Weights of a small transformer language model.
Architecture: RMSNorm before each block, no biases in attention or MLP, untied embeddings.
Training: a variant of Muon for these matrices, 309M tokens.
MLP neurons of a small language model. Each row is named by its layer, matrix (gate and up: input weights) and neuron, and shows model dimensions 96-159. Each number is 200 + 20 x the weight over its row's rms, rounded and kept within 0 to 999. A neuron's up and down rows have the sign that makes its largest values positive.
After each neuron's rows, "fires after" lists the tokens most often just before its 100 highest values on Wikipedia text that the model never trained on. A number after a token or word is its count.

L8.gate210,190,204,248,189,203,226,171,187,209,205,200,225,181,167,205,225,216,216,238,205,194,184,210,205,209,222,196,180,228,185,200,188,185,209,193,215,202,192,187,200,193,173,224,179,211,183,231,177,192,215,230,214,200,246,191,217,216,240,207,191,178,198,205,213
L8.up210,227,190,165,193,224,226,205,196,192,179,203,154,177,224,216,233,220,184,211,201,218,184,241,181,222,168,215,221,196,224,178,185,219,201,151,179,173,207,190,212,191,220,202,224,176,161,212,224,239,208,226,186,199,194,205,190,210,221,219,202,226,194,229,194
fires after: "u" 51, "ro" 19, "c" 15, "er" 8, "o" 4

L2.gate163,184,225,194,210,209,206,225,169,173,219,222,199,201,193,191,188,152,220,201,215,233,181,165,206,216,177,208,198,185,213,211,180,191,175,196,203,210,156,223,207,209,201,208,147,241,224,226,219,195,195,177,166,201,190,197,200,199,215,189,168,204,161,211,193
L2.up163,184,191,187,195,244,227,174,179,212,208,232,233,220,211,194,205,205,181,176,264,209,216,205,218,199,210,238,201,181,195,164,198,226,167,196,197,172,213,204,211,174,202,212,230,184,248,151,223,167,221,237,189,194,185,190,186,187,191,185,181,221,199,156,171
fires after: "0" 73, "iv" 8, "i" 4

L2.gate285,214,200,179,224,183,228,182,172,216,197,199,186,216,230,174,202,186,218,222,198,180,209,190,218,175,235,229,222,189,200,185,242,246,205,205,219,175,186,193,197,185,195,178,174,177,164,172,214,221,198,154,207,196,172,189,191,173,197,221,186,208,158,168,225
L2.up285,212,177,187,187,182,181,188,192,206,234,203,199,200,215,187,243,229,177,190,225,191,210,195,235,193,218,196,200,197,200,207,173,212,207,215,204,237,167,219,183,189,206,239,171,172,192,177,210,223,205,195,223,202,220,213,198,207,182,153,209,168,191,203,203
fires after: "w" 25, "ak" 13, "ro" 12, "on" 8, "o" 5

L2.gate195,181,174,181,205,214,223,221,183,222,218,233,188,178,212,208,210,223,163,217,247,187,196,199,192,190,188,210,171,217,202,218,213,210,208,203,181,236,164,210,217,198,191,197,156,184,227,229,187,215,195,179,220,171,202,180,214,204,194,195,198,222,146,205,190
L2.up195,202,192,198,167,188,224,201,205,215,246,195,262,201,212,207,209,199,228,155,235,205,198,231,180,147,194,250,194,181,205,195,224,180,211,188,217,189,213,210,184,191,202,195,180,170,202,171,203,190,219,185,198,205,203,196,195,221,210,193,198,207,188,178,162
fires after: "0" 42, "w" 32, " U" 13, " W" 7, "y" 4

L2.gate153,176,198,177,185,161,214,158,230,192,179,218,233,209,201,201,236,217,205,218,184,197,213,187,187,191,222,228,228,186,212,209,220,210,206,242,200,213,221,209,204,220,230,192,204,221,195,208,185,226,215,159,226,210,200,222,191,200,210,194,187,226,246,208,170
L2.up153,191,166,207,162,191,192,198,208,196,180,228,201,189,225,201,214,207,192,176,179,204,246,231,191,195,192,197,202,216,162,190,202,224,244,188,225,206,163,179,213,191,196,194,216,212,199,212,218,176,180,179,195,200,231,189,187,181,191,192,149,271,200,214,217
fires after: "e" 32, " re" 23, "le" 19, "o" 9, "re" 6, "a" 4

L4.gate372,215,184,200,192,204,176,183,230,225,156,198,195,241,202,172,179,182,194,150,225,195,221,217,221,198,207,215,223,203,232,172,206,185,202,207,176,183,190,202,199,190,212,180,173,207,197,170,189,190,161,201,202,194,219,204,189,188,195,196,168,187,207,201,207
L4.up372,198,181,219,169,190,213,192,214,214,187,223,191,233,186,170,186,205,225,221,208,159,199,196,204,208,214,218,234,183,216,216,167,229,228,197,164,187,178,204,236,204,201,190,208,206,210,181,186,196,204,203,191,201,218,189,221,195,194,208,225,234,159,239,221
fires after: " p" 22, "op" 11, "p" 10, " D" 10, " P" 6, " d" 6

L3.gate258,219,202,218,235,202,194,193,177,232,200,197,201,223,224,188,163,180,202,230,211,187,167,192,216,207,232,180,208,219,189,209,161,218,212,180,206,207,197,185,191,248,196,195,213,199,220,219,174,235,207,201,183,153,194,177,176,191,209,213,213,182,212,208,192
L3.up258,212,180,212,162,184,199,202,186,211,183,209,207,221,194,182,189,231,183,182,163,206,204,232,195,186,192,184,195,169,170,217,184,226,209,201,206,235,166,212,232,248,174,190,204,215,198,206,207,232,169,207,189,214,194,209,149,227,217,219,199,222,196,173,209
fires after: "s" 61, "e" 21, " on" 9, "n" 4, "ow" 4

L9.gate53,195,217,185,215,214,182,187,201,181,146,207,178,227,189,213,213,224,194,204,186,186,175,218,197,182,161,199,210,198,226,193,156,199,227,182,214,152,170,204,203,188,189,209,182,205,206,184,201,207,176,190,195,149,250,195,191,179,239,166,196,212,236,206,214
L9.up53,196,207,207,184,223,184,178,215,196,196,212,191,232,226,167,199,153,195,189,220,205,216,182,213,193,190,209,224,203,217,165,191,218,200,180,196,158,213,196,220,186,188,193,197,195,213,187,205,178,213,211,186,200,190,165,173,182,195,201,234,222,194,191,240
fires after: "p" 56, " P" 11, "u" 5, "x" 4, " p" 4, "in" 4

L9.gate291,187,190,211,184,191,214,214,184,213,163,160,184,187,206,242,210,207,203,228,172,199,230,209,221,198,212,207,202,196,192,203,204,221,208,183,211,209,197,213,177,221,208,199,210,207,216,226,220,154,177,200,167,182,186,193,199,226,222,201,191,170,208,209,190
L9.up291,205,222,170,196,205,217,187,213,216,219,192,244,188,200,158,207,192,214,229,202,174,210,183,210,181,194,215,226,216,198,205,201,171,164,229,228,203,184,259,191,226,158,210,189,194,207,190,196,201,199,199,209,200,190,110,217,195,217,162,199,192,179,221,234
fires after: "ou" 28, "ro" 21, "re" 6, "ed" 6

L7.gate346,214,217,202,195,220,230,177,186,227,202,176,196,196,189,188,227,192,191,221,228,208,212,210,195,175,199,198,185,192,207,231,236,176,177,194,183,156,165,199,219,185,226,204,186,193,232,195,187,158,203,209,195,189,217,213,202,179,213,192,218,188,178,242,215
L7.up346,235,223,187,215,212,196,222,199,224,175,205,203,143,207,199,222,193,162,210,190,194,213,187,182,215,195,213,202,206,218,206,178,225,218,182,249,150,159,219,221,207,190,179,195,200,172,193,147,212,192,203,205,209,226,207,226,194,207,205,229,235,220,197,233
fires after: "p" 17, "f" 17, " to" 11, "s" 8, "es" 7, "w" 6

L3.gate246,190,166,212,229,190,194,258,190,222,236,228,200,221,182,182,210,213,176,214,192,204,172,233,214,155,199,192,195,214,213,212,220,174,176,172,230,208,201,201,192,221,184,212,199,197,215,182,183,217,227,160,194,186,230,199,196,213,211,213,206,201,194,204,183
L3.up246,213,189,195,206,195,187,238,193,210,200,148,153,166,209,205,180,224,203,197,214,199,207,175,168,148,232,222,200,182,191,193,239,195,194,210,205,208,203,209,176,202,230,167,203,235,226,192,200,206,203,217,167,224,216,197,205,187,161,179,178,175,194,218,198
fires after: " W" 33, " S" 11, " L" 9, "i" 8, " w" 7, " " 7

L9.gate351,183,174,164,195,188,189,197,228,214,207,210,197,215,198,167,183,199,206,204,218,192,209,178,232,233,203,181,184,173,190,161,173,175,206,186,183,210,194,193,208,186,209,213,222,182,217,202,218,170,177,214,215,199,199,192,203,161,205,222,176,185,207,199,190
L9.up351,238,202,184,179,166,197,157,243,245,194,189,196,194,190,209,201,204,220,191,215,202,203,203,209,196,187,189,181,154,168,182,199,169,198,229,171,201,194,192,172,217,214,190,212,188,187,203,228,214,234,225,211,213,170,163,203,170,199,196,207,200,231,182,257
fires after: "e" 24, "or" 17, "ver" 13, "el" 12, "f" 5

L8.gate479,188,202,184,206,203,183,190,204,233,173,202,231,194,207,231,207,196,215,193,203,207,188,224,200,154,191,201,171,200,222,216,201,225,179,188,176,167,185,196,220,189,222,214,213,222,206,164,212,207,181,219,180,200,179,235,217,246,207,250,170,194,238,183,213
L8.up479,178,179,175,231,204,201,232,165,257,220,179,226,204,159,191,213,216,182,198,158,210,189,210,227,195,212,225,208,186,176,184,223,190,190,206,229,194,206,200,194,216,228,178,204,193,189,197,184,186,185,157,204,200,214,203,176,199,193,223,198,175,206,209,211
fires after: " " 27, "an" 13, "h" 8, " w" 6, "5" 5, "8" 4

L7.gate131,228,203,177,227,228,192,192,221,219,183,203,214,177,203,230,203,225,176,182,218,217,204,199,195,199,170,174,201,207,210,239,184,207,208,212,207,183,186,193,198,221,174,189,190,184,175,174,211,212,186,188,189,182,180,178,220,171,229,211,199,204,187,195,194
L7.up131,192,196,220,206,194,239,183,201,256,210,205,167,183,214,223,202,212,191,189,193,163,198,185,162,209,211,167,230,186,167,200,157,184,205,177,225,186,179,217,173,171,205,217,233,215,160,173,230,211,222,187,217,211,208,182,213,192,199,201,184,209,205,208,183
fires after: "e" 28, "ol" 22, " re" 14, " s" 12, "ic" 6, "a" 4

L10.gate384,185,161,224,182,220,200,208,214,190,179,194,187,230,250,204,187,201,179,231,214,228,186,214,259,202,196,211,222,189,237,183,208,195,176,216,203,186,190,206,201,186,195,229,230,202,210,204,219,205,201,201,186,196,211,192,217,235,198,196,175,190,226,191,198
L10.up384,198,202,200,192,179,194,181,190,204,199,220,171,168,199,186,202,201,230,179,202,185,216,210,201,227,145,231,238,192,190,180,185,210,208,191,189,191,194,215,212,203,205,219,231,184,189,216,228,210,211,197,186,204,228,211,212,206,223,249,193,170,209,225,242
fires after: "r" 27, "p" 14, "es" 13, " r" 11, " A" 7, "u" 6

L2.gate38,210,166,193,200,192,201,216,200,251,202,212,208,207,200,200,179,226,206,213,196,167,214,187,195,190,169,213,214,211,194,228,203,176,215,200,206,215,208,198,186,188,182,211,188,171,202,226,212,233,225,203,208,208,212,224,145,197,182,197,189,211,173,214,184
L2.up38,231,188,219,194,228,158,200,221,214,189,239,191,217,212,163,217,223,205,197,214,195,182,195,201,195,221,184,187,178,198,177,198,211,209,163,213,166,216,207,204,166,189,242,224,201,209,220,169,187,192,171,176,210,189,191,231,217,185,195,216,214,215,210,173
fires after: "|---" 79, "\n" 18

L5.gate112,206,221,205,199,187,199,190,184,203,162,214,164,202,192,187,194,171,212,201,186,198,233,218,193,186,227,190,204,191,223,187,198,198,212,186,183,197,224,228,176,211,188,196,186,187,218,165,175,187,188,221,179,230,190,182,175,251,196,232,224,187,212,182,215
L5.up112,180,217,177,225,175,151,222,170,198,194,178,240,191,195,211,163,177,190,203,200,197,187,187,198,181,223,193,190,197,200,175,184,206,178,196,199,201,211,238,191,205,199,194,161,212,170,204,149,187,211,186,195,185,222,200,206,188,175,221,186,154,208,162,172
fires after: "o" 19, " w" 17, "f" 17, "w" 15, " W" 9, " " 6

L4.gate184,176,227,195,192,219,200,168,196,261,166,224,173,213,234,185,196,189,211,209,169,209,206,212,213,164,200,182,213,209,174,203,244,169,217,213,154,198,204,190,220,235,180,187,197,203,177,193,207,243,213,220,230,175,190,174,161,209,231,237,237,225,205,201,204
L4.up184,215,222,156,209,185,137,217,179,204,185,176,197,194,196,193,226,180,239,184,230,230,235,209,193,194,198,169,211,187,179,201,224,205,194,175,179,166,245,180,218,225,205,159,213,216,191,163,175,214,175,195,186,180,172,195,209,227,199,203,216,181,193,212,192
fires after: "e" 33, "ver" 16, "ir" 16, "re" 12, "iv" 5, "v" 5

L4.gate162,227,222,216,200,229,170,209,188,249,204,212,170,194,194,193,217,240,160,216,192,215,210,215,189,192,211,214,205,217,225,196,185,213,194,210,188,201,161,217,221,186,198,189,217,207,167,210,200,204,197,190,229,199,217,229,146,202,187,188,197,204,176,211,224
L4.up162,209,212,228,194,182,186,210,213,217,220,198,186,227,152,163,222,193,191,215,158,208,171,202,190,222,176,207,207,211,219,205,237,196,176,176,162,228,191,226,221,152,182,191,197,204,189,185,157,173,212,158,208,198,217,200,195,209,179,218,200,203,206,222,217
fires after: "or" 29, " T" 14, " r" 10, " e" 8, "iv" 7, " N" 7

L7.gate290,189,174,189,185,206,237,189,173,141,206,194,230,182,194,224,192,214,223,225,217,210,182,187,198,199,186,182,224,218,200,210,232,214,199,176,212,209,192,205,228,172,196,241,221,222,199,206,222,190,211,205,244,199,212,200,213,214,234,191,224,226,196,214,171
L7.up290,222,184,187,174,214,227,171,191,236,199,201,192,186,208,218,211,206,225,209,167,216,158,193,162,225,184,183,187,211,207,199,226,193,173,200,212,210,177,205,219,222,202,197,193,220,207,206,194,242,190,218,199,171,232,219,195,203,199,215,191,210,215,224,189
fires after: "ou" 27, "o" 23, "r" 13, "ro" 11

L7.gate27,234,234,204,154,198,192,161,241,207,195,178,210,178,188,205,233,194,214,194,206,178,199,197,187,180,216,207,209,203,196,179,202,190,189,184,226,181,185,196,224,223,204,172,257,212,219,193,210,213,227,199,217,205,190,164,209,212,177,214,218,181,169,181,232
L7.up27,222,184,190,169,227,190,225,213,218,154,226,201,192,178,173,173,206,191,208,227,182,181,233,217,191,208,172,214,239,205,191,204,216,195,196,235,174,179,211,211,178,227,194,199,226,178,190,166,188,217,201,215,184,234,218,205,217,238,212,207,219,182,211,213
fires after: " o" 36, "p" 35, " to" 7, "o" 7, "ar" 4

L3.gate245,199,220,183,191,152,211,178,183,186,179,191,197,187,183,234,221,207,157,211,195,235,180,202,181,219,185,236,206,220,184,226,182,200,199,234,166,199,230,225,210,247,232,201,175,203,188,196,215,180,191,176,195,180,184,186,169,180,184,161,171,187,193,213,212
L3.up245,209,213,173,201,127,193,181,168,183,181,212,187,167,196,206,212,196,190,214,197,217,185,215,189,208,190,184,202,202,191,222,191,189,243,194,211,184,221,225,231,165,244,192,196,218,183,207,183,206,206,175,186,194,199,212,195,189,180,194,167,206,188,226,226
fires after: " K" 25, "k" 20, "v" 14, " v" 9, "ec" 8, "." 4

L2.gate278,178,199,206,220,140,204,203,194,203,147,167,177,176,171,213,209,224,210,190,205,210,196,213,209,225,189,201,197,186,159,182,156,178,194,190,194,219,217,204,171,197,210,177,186,186,207,207,217,225,208,174,159,211,171,216,202,213,227,181,201,236,179,218,197
L2.up278,185,210,170,208,185,203,210,179,212,209,204,171,199,185,230,200,203,204,202,184,262,214,245,174,223,167,207,189,180,170,201,244,192,212,208,214,209,229,234,194,199,205,217,211,179,221,212,225,215,213,162,183,209,186,209,196,211,212,177,218,229,201,244,191
fires after: " r" 36, " v" 25, " V" 13, " R" 10, " K" 6, " H" 4

L12.gate9,208,212,192,215,172,196,229,197,229,178,200,222,214,162,184,245,218,212,199,221,227,210,185,197,186,223,183,196,221,204,210,192,196,222,208,202,192,214,191,217,208,206,197,197,210,218,235,203,197,229,203,192,189,206,194,209,200,235,214,196,193,220,158,175
L12.up9,235,197,216,207,173,174,217,185,188,182,196,180,211,169,184,199,200,189,199,248,168,218,205,188,188,217,210,174,209,203,213,225,154,196,175,205,189,200,221,203,194,177,210,212,229,219,209,179,208,205,218,205,219,172,238,195,213,213,172,148,191,166,193,175
fires after: " W" 20, "w" 8, " H" 6, " L" 6, " In" 6, " h" 5

L3.gate331,214,173,215,169,214,205,211,166,156,179,210,206,149,189,185,166,208,222,211,197,199,189,213,217,192,200,198,197,191,193,217,225,196,209,189,208,209,180,200,207,223,214,211,212,166,226,180,216,179,210,212,199,217,218,182,203,220,187,182,185,193,183,202,178
L3.up331,253,203,213,206,217,183,194,175,181,196,186,188,189,174,197,241,211,220,205,183,205,164,203,205,208,210,197,184,171,214,194,222,227,173,207,212,205,179,203,193,207,176,214,205,195,215,189,157,216,195,169,211,216,211,212,210,243,216,259,235,191,197,185,199
fires after: "p" 33, "il" 26, "ro" 15, "o" 9, "igh" 5, "b" 5

L7.gate511,221,193,212,197,198,202,181,170,158,174,181,193,182,205,172,188,201,201,222,209,199,205,211,193,177,202,167,181,168,221,213,163,218,187,188,242,193,223,180,211,206,190,197,196,218,201,198,213,175,200,196,223,208,176,202,196,194,212,221,234,214,215,204,188
L7.up511,171,213,180,226,225,200,217,181,187,204,209,188,211,212,214,200,178,200,224,177,204,216,211,235,181,168,200,208,235,211,187,212,183,193,213,198,235,159,178,190,258,148,225,193,182,202,171,183,209,192,204,232,189,171,148,183,161,179,175,190,173,212,182,206
fires after: "ic" 16, "ver" 16, "s" 14, "ou" 9, "ed" 7

L4.gate325,180,187,204,194,171,170,213,208,206,183,186,204,227,197,173,202,239,171,223,225,225,216,214,222,193,197,191,158,210,205,212,223,230,181,179,193,189,199,222,218,216,177,165,210,191,209,203,229,199,198,202,195,171,192,177,210,165,188,188,204,161,211,213,219
L4.up325,234,196,207,176,189,209,163,234,191,192,186,216,209,185,219,233,198,242,226,222,236,188,195,204,163,206,199,166,166,224,213,168,223,166,189,192,182,196,183,208,171,190,181,244,180,179,207,231,192,215,219,171,192,226,189,212,148,205,207,217,193,215,236,231
fires after: "ers" 25, "re" 25, "or" 13, "s" 10, "al" 8, "e" 5

L2.gate257,187,191,178,212,200,231,198,172,194,219,190,200,215,202,207,208,215,177,175,219,215,197,209,208,215,257,202,204,238,188,172,177,172,187,220,193,208,201,203,214,185,179,175,200,183,226,209,189,197,189,256,185,205,197,186,182,149,239,199,206,204,214,180,157
L2.up257,212,221,175,204,178,191,195,211,187,221,188,214,198,237,218,206,214,183,169,216,205,227,225,237,210,205,216,214,216,201,180,209,160,203,194,197,181,213,212,219,225,212,254,192,176,226,193,179,184,193,235,201,222,198,177,193,218,183,195,157,173,258,189,206
fires after: "em" 20, "i" 17, " J" 9, " d" 8, "er" 7, "j" 6

L3.gate288,194,180,162,202,183,190,215,168,181,208,185,243,172,206,219,205,225,190,200,215,187,189,211,223,187,201,222,207,208,209,213,201,186,219,165,239,195,211,212,187,173,197,215,190,198,209,191,192,209,199,170,209,194,180,228,172,214,202,190,178,185,222,211,170
L3.up288,223,201,215,172,212,198,197,195,153,242,208,228,168,201,210,205,161,216,207,210,182,226,235,198,218,207,218,203,191,250,199,229,206,210,157,209,217,187,202,180,204,203,229,210,239,190,217,165,191,187,194,177,216,179,232,199,217,210,227,204,183,189,204,196
fires after: " h" 31, "or" 30, "il" 11, " g" 8

L3.gate370,226,175,167,181,181,205,169,223,172,204,183,194,213,188,174,188,203,237,215,230,178,196,181,193,179,230,193,202,218,229,149,213,174,198,205,180,183,188,220,195,195,201,172,229,172,217,176,215,239,195,193,207,178,190,166,201,189,196,209,188,211,157,174,215
L3.up370,202,168,178,237,196,186,224,221,217,204,210,215,232,187,202,234,198,227,150,194,219,231,210,173,216,170,187,207,236,183,214,213,184,186,189,215,213,187,207,195,185,210,173,197,193,235,216,215,214,238,205,208,170,213,189,179,216,250,210,179,221,190,209,229
fires after: "or" 21, "o" 10, " l" 9, "ad" 7, "ar" 6, "in" 5

L3.gate38,229,213,172,212,175,196,199,183,192,230,226,223,190,186,188,203,192,161,261,201,178,209,202,182,177,190,212,191,198,157,203,193,221,191,200,195,175,209,218,221,190,198,224,226,219,208,180,194,167,214,168,213,192,220,192,231,177,210,207,170,207,231,158,177
L3.up38,219,210,196,209,187,187,194,158,214,222,182,221,209,198,216,158,204,195,212,194,186,175,202,241,203,198,210,223,180,206,198,181,208,198,197,232,199,199,179,208,148,203,222,223,228,203,226,220,161,186,206,213,168,185,216,202,204,230,215,210,198,229,178,212
fires after: "\n" 34, " \"" 16, "o" 14, " Ch" 12, "==" 7, "===" 5

L9.gate260,181,181,157,168,185,199,184,235,177,196,231,233,191,239,216,187,169,188,191,203,233,204,243,166,204,215,197,199,216,190,183,218,198,219,261,200,186,221,199,185,217,180,205,189,217,183,185,229,221,197,177,202,198,185,228,187,188,189,199,220,204,202,213,195
L9.up260,202,187,195,187,213,196,230,204,179,184,219,210,198,182,184,166,183,208,234,211,205,203,190,173,188,220,182,193,194,196,151,202,190,200,215,217,188,192,204,222,177,173,200,204,178,222,214,199,195,202,171,157,218,197,199,180,177,171,234,210,214,193,199,179
fires after: "e" 20, "h" 9, " e" 8, " s" 7, "o" 7

L3.gate253,244,222,216,202,237,200,196,184,213,207,238,202,213,220,187,224,220,197,168,206,231,210,223,223,214,191,178,195,225,235,191,222,201,237,205,176,186,189,174,205,211,193,181,191,194,163,215,242,193,209,203,207,173,209,193,227,178,193,221,198,220,218,182,194
L3.up253,202,202,196,203,163,161,227,218,227,184,161,155,200,226,167,202,206,242,166,204,222,157,203,204,210,167,192,184,207,209,212,218,194,205,190,198,200,232,149,197,200,195,190,183,197,243,242,198,191,197,199,228,185,186,225,210,207,168,218,197,199,202,187,194
fires after: "e" 24, "er" 22, "0" 12, "v" 8, "ec" 8, "ip" 4

L4.gate208,204,197,193,202,207,182,192,181,206,207,204,191,221,166,197,204,216,195,178,164,198,165,227,204,209,226,170,235,203,207,186,211,224,211,189,205,228,204,196,189,197,219,231,189,187,182,186,227,188,222,242,192,159,195,204,169,192,178,205,199,191,180,206,230
L4.up208,209,172,194,198,195,181,189,161,182,191,200,192,205,236,212,202,213,216,157,162,210,182,264,197,193,189,200,225,186,200,238,181,227,231,197,185,177,180,171,208,214,155,210,176,205,203,209,205,200,222,217,222,162,201,194,200,199,163,220,200,194,157,205,230
fires after: "l" 18, "b" 16, "ou" 12, "ing" 11, "on" 11

L5.gate110,217,190,212,205,197,209,188,189,195,173,176,212,172,198,183,199,194,197,190,192,223,207,197,182,184,181,178,203,234,207,220,212,203,190,187,185,166,198,193,206,166,176,227,194,217,186,179,214,208,184,210,209,199,195,196,163,201,210,186,210,173,201,199,252
L5.up110,215,217,182,188,213,205,178,197,182,189,242,211,215,203,227,198,187,180,206,185,180,188,180,174,198,188,185,223,218,213,193,235,214,209,173,191,197,191,201,188,195,210,177,216,197,205,213,186,243,213,213,189,200,221,189,208,167,226,178,220,217,169,219,214
fires after: " " 71, "ir" 13, " (" 9

L5.gate503,190,188,168,191,154,203,184,207,216,207,159,179,206,174,192,205,181,191,192,190,214,194,214,205,208,233,198,203,225,206,197,179,208,203,195,232,209,236,204,221,218,175,206,170,212,194,215,214,183,181,218,206,212,183,177,187,203,219,216,197,184,216,194,184
L5.up503,230,199,172,173,189,212,164,223,210,209,212,216,197,210,221,189,196,175,202,173,187,183,185,206,193,195,230,234,164,183,227,205,195,211,239,171,211,219,186,168,206,208,213,224,174,216,216,189,189,178,230,221,221,200,236,177,184,210,211,178,188,179,191,177
fires after: "en" 17, " J" 14, "and" 12, " E" 10, "em" 8, "le" 7

L3.gate468,200,218,242,203,198,204,210,217,192,193,197,191,196,206,200,183,213,170,212,209,215,181,186,177,210,190,166,200,214,194,192,214,237,220,179,246,168,188,202,193,181,214,207,202,197,194,194,191,164,220,203,200,200,251,193,208,177,189,225,201,195,226,202,191
L3.up468,183,204,217,157,253,160,183,183,174,172,220,194,196,211,209,192,166,222,203,185,213,243,191,159,200,192,214,219,230,197,168,208,184,216,173,187,175,198,201,191,181,212,215,188,167,197,204,194,235,194,196,189,221,194,184,217,205,225,170,218,221,181,224,218
fires after: "or" 38, "p" 29, " P" 8, "x" 7

L3.gate504,215,214,190,212,191,216,206,204,233,187,214,190,173,159,241,191,203,212,189,215,166,177,180,205,194,179,182,193,215,202,196,237,220,203,219,191,182,190,180,205,174,218,173,214,191,231,185,190,204,198,185,186,145,182,216,210,182,203,235,184,186,165,230,195
L3.up504,218,230,233,171,188,159,204,189,222,174,214,196,185,206,221,181,212,181,184,203,224,194,200,208,203,215,186,197,168,165,192,172,178,190,186,165,197,203,232,215,185,202,179,235,232,221,216,266,202,225,181,212,209,197,189,185,172,198,222,177,196,165,215,226
fires after: " c" 16, " re" 15, " C" 12, "ic" 9, "b" 9

L8.gate379,196,209,211,203,211,217,193,196,196,215,206,165,202,190,231,196,226,176,217,215,173,217,198,181,194,213,184,188,171,238,233,228,212,196,223,201,226,197,192,204,225,219,245,213,188,249,185,162,202,203,207,232,185,214,207,185,208,188,243,228,237,202,204,158
L8.up379,222,183,205,192,180,193,203,230,228,225,221,213,226,186,207,183,189,188,210,200,175,182,182,219,201,206,206,183,174,199,198,200,212,165,175,221,219,202,203,195,170,181,188,254,199,221,216,190,157,160,194,201,185,151,196,215,198,226,198,219,204,186,220,200
fires after: "==" 51, "\n" 25, "===" 23

L8.gate31,218,186,194,204,190,236,228,203,214,204,235,175,224,174,214,216,198,192,219,193,214,186,198,238,191,228,190,199,219,231,230,212,220,210,189,189,204,205,188,214,171,216,176,192,194,188,208,210,212,235,220,199,162,199,173,207,204,214,190,217,217,195,218,225
L8.up31,203,182,199,211,185,197,216,194,196,178,228,185,256,196,218,205,173,161,195,236,224,186,187,226,178,198,192,197,204,189,181,192,171,226,247,224,195,234,220,202,201,215,195,216,230,183,215,200,187,207,228,196,177,213,214,184,151,218,195,179,172,176,213,194
fires after: "e" 17, "il" 14, "ul" 12, " W" 7, " In" 5

L8.gate500,237,173,188,186,169,223,205,194,185,200,200,177,207,241,193,166,190,158,199,205,194,241,217,198,214,178,179,219,199,197,180,194,172,224,207,204,166,195,167,190,177,222,196,216,186,205,156,186,188,198,202,181,201,214,199,205,220,202,208,193,183,211,173,204
L8.up500,202,206,227,207,211,194,185,180,162,197,184,192,152,199,199,218,227,198,199,213,217,242,165,148,210,193,222,214,186,178,219,188,190,219,242,232,184,201,185,224,185,191,191,176,190,178,223,199,222,222,182,180,209,196,190,166,229,229,229,188,189,178,225,212
fires after: "l" 15, " h" 15, "p" 11, "u" 11, "h" 10, "m" 5

L5.gate451,227,186,216,167,184,207,180,156,197,217,205,163,243,214,203,209,195,177,213,185,173,204,198,199,186,188,183,212,217,256,191,259,198,227,170,177,237,164,185,226,217,173,202,203,217,194,186,217,192,205,216,227,200,201,185,228,184,217,219,214,210,236,173,204
L5.up451,193,215,209,177,241,212,206,216,227,169,221,197,189,215,188,213,178,177,192,176,192,223,215,196,158,191,223,205,173,175,207,189,181,195,181,208,203,171,193,199,183,187,201,164,227,208,185,200,197,180,177,198,237,174,196,192,220,223,191,224,164,199,240,195
fires after: "r" 36, "le" 24, "as" 12, "e" 11, "el" 8, "en" 4

L7.gate146,215,189,193,204,195,171,187,213,229,242,182,205,203,211,173,226,166,196,188,179,216,234,173,213,203,197,215,248,192,189,186,191,243,178,177,235,170,223,175,205,204,192,188,181,207,212,173,189,184,210,186,197,182,181,183,161,195,205,199,177,176,188,197,190
L7.up146,236,148,195,201,195,203,196,219,199,184,199,204,194,185,198,192,216,196,199,182,188,210,227,224,218,223,209,199,180,220,183,197,192,212,187,222,175,163,194,189,237,207,159,188,184,181,214,196,223,208,215,209,211,228,183,205,203,175,211,207,198,136,193,218
fires after: "on" 20, "ou" 16, "a" 11, "p" 9, "os" 9, "o" 8

L7.gate332,211,184,187,235,177,234,162,197,235,202,181,202,230,208,201,219,163,198,208,163,211,199,206,211,205,188,213,208,181,225,213,242,192,228,193,187,233,182,196,166,195,165,197,211,180,190,192,226,193,204,194,195,195,194,193,195,211,219,194,183,206,217,187,167
L7.up332,199,173,180,224,201,206,171,197,212,157,218,182,219,200,230,195,195,202,217,165,220,204,217,232,179,203,182,197,194,213,209,234,184,209,191,209,211,176,175,185,193,184,201,205,197,168,177,183,181,211,210,208,199,168,205,188,197,224,163,213,180,211,195,156
fires after: " " 35, "r" 19, "u" 17, "le" 13

L12.gate81,211,216,176,182,179,199,205,196,209,221,215,224,222,183,144,188,212,180,187,156,180,200,197,220,207,203,216,190,224,195,220,169,196,167,177,183,155,197,217,175,235,185,221,210,195,167,198,181,205,184,229,184,166,215,188,175,191,169,185,195,141,208,225,235
L12.up81,185,203,193,210,196,201,159,191,171,206,193,197,194,189,220,202,173,221,202,196,167,176,199,187,220,216,194,198,212,234,212,234,246,209,181,207,196,223,174,177,177,182,199,195,228,176,175,221,195,192,200,216,198,219,186,169,186,211,205,228,185,198,193,170
fires after: " " 53, "g" 14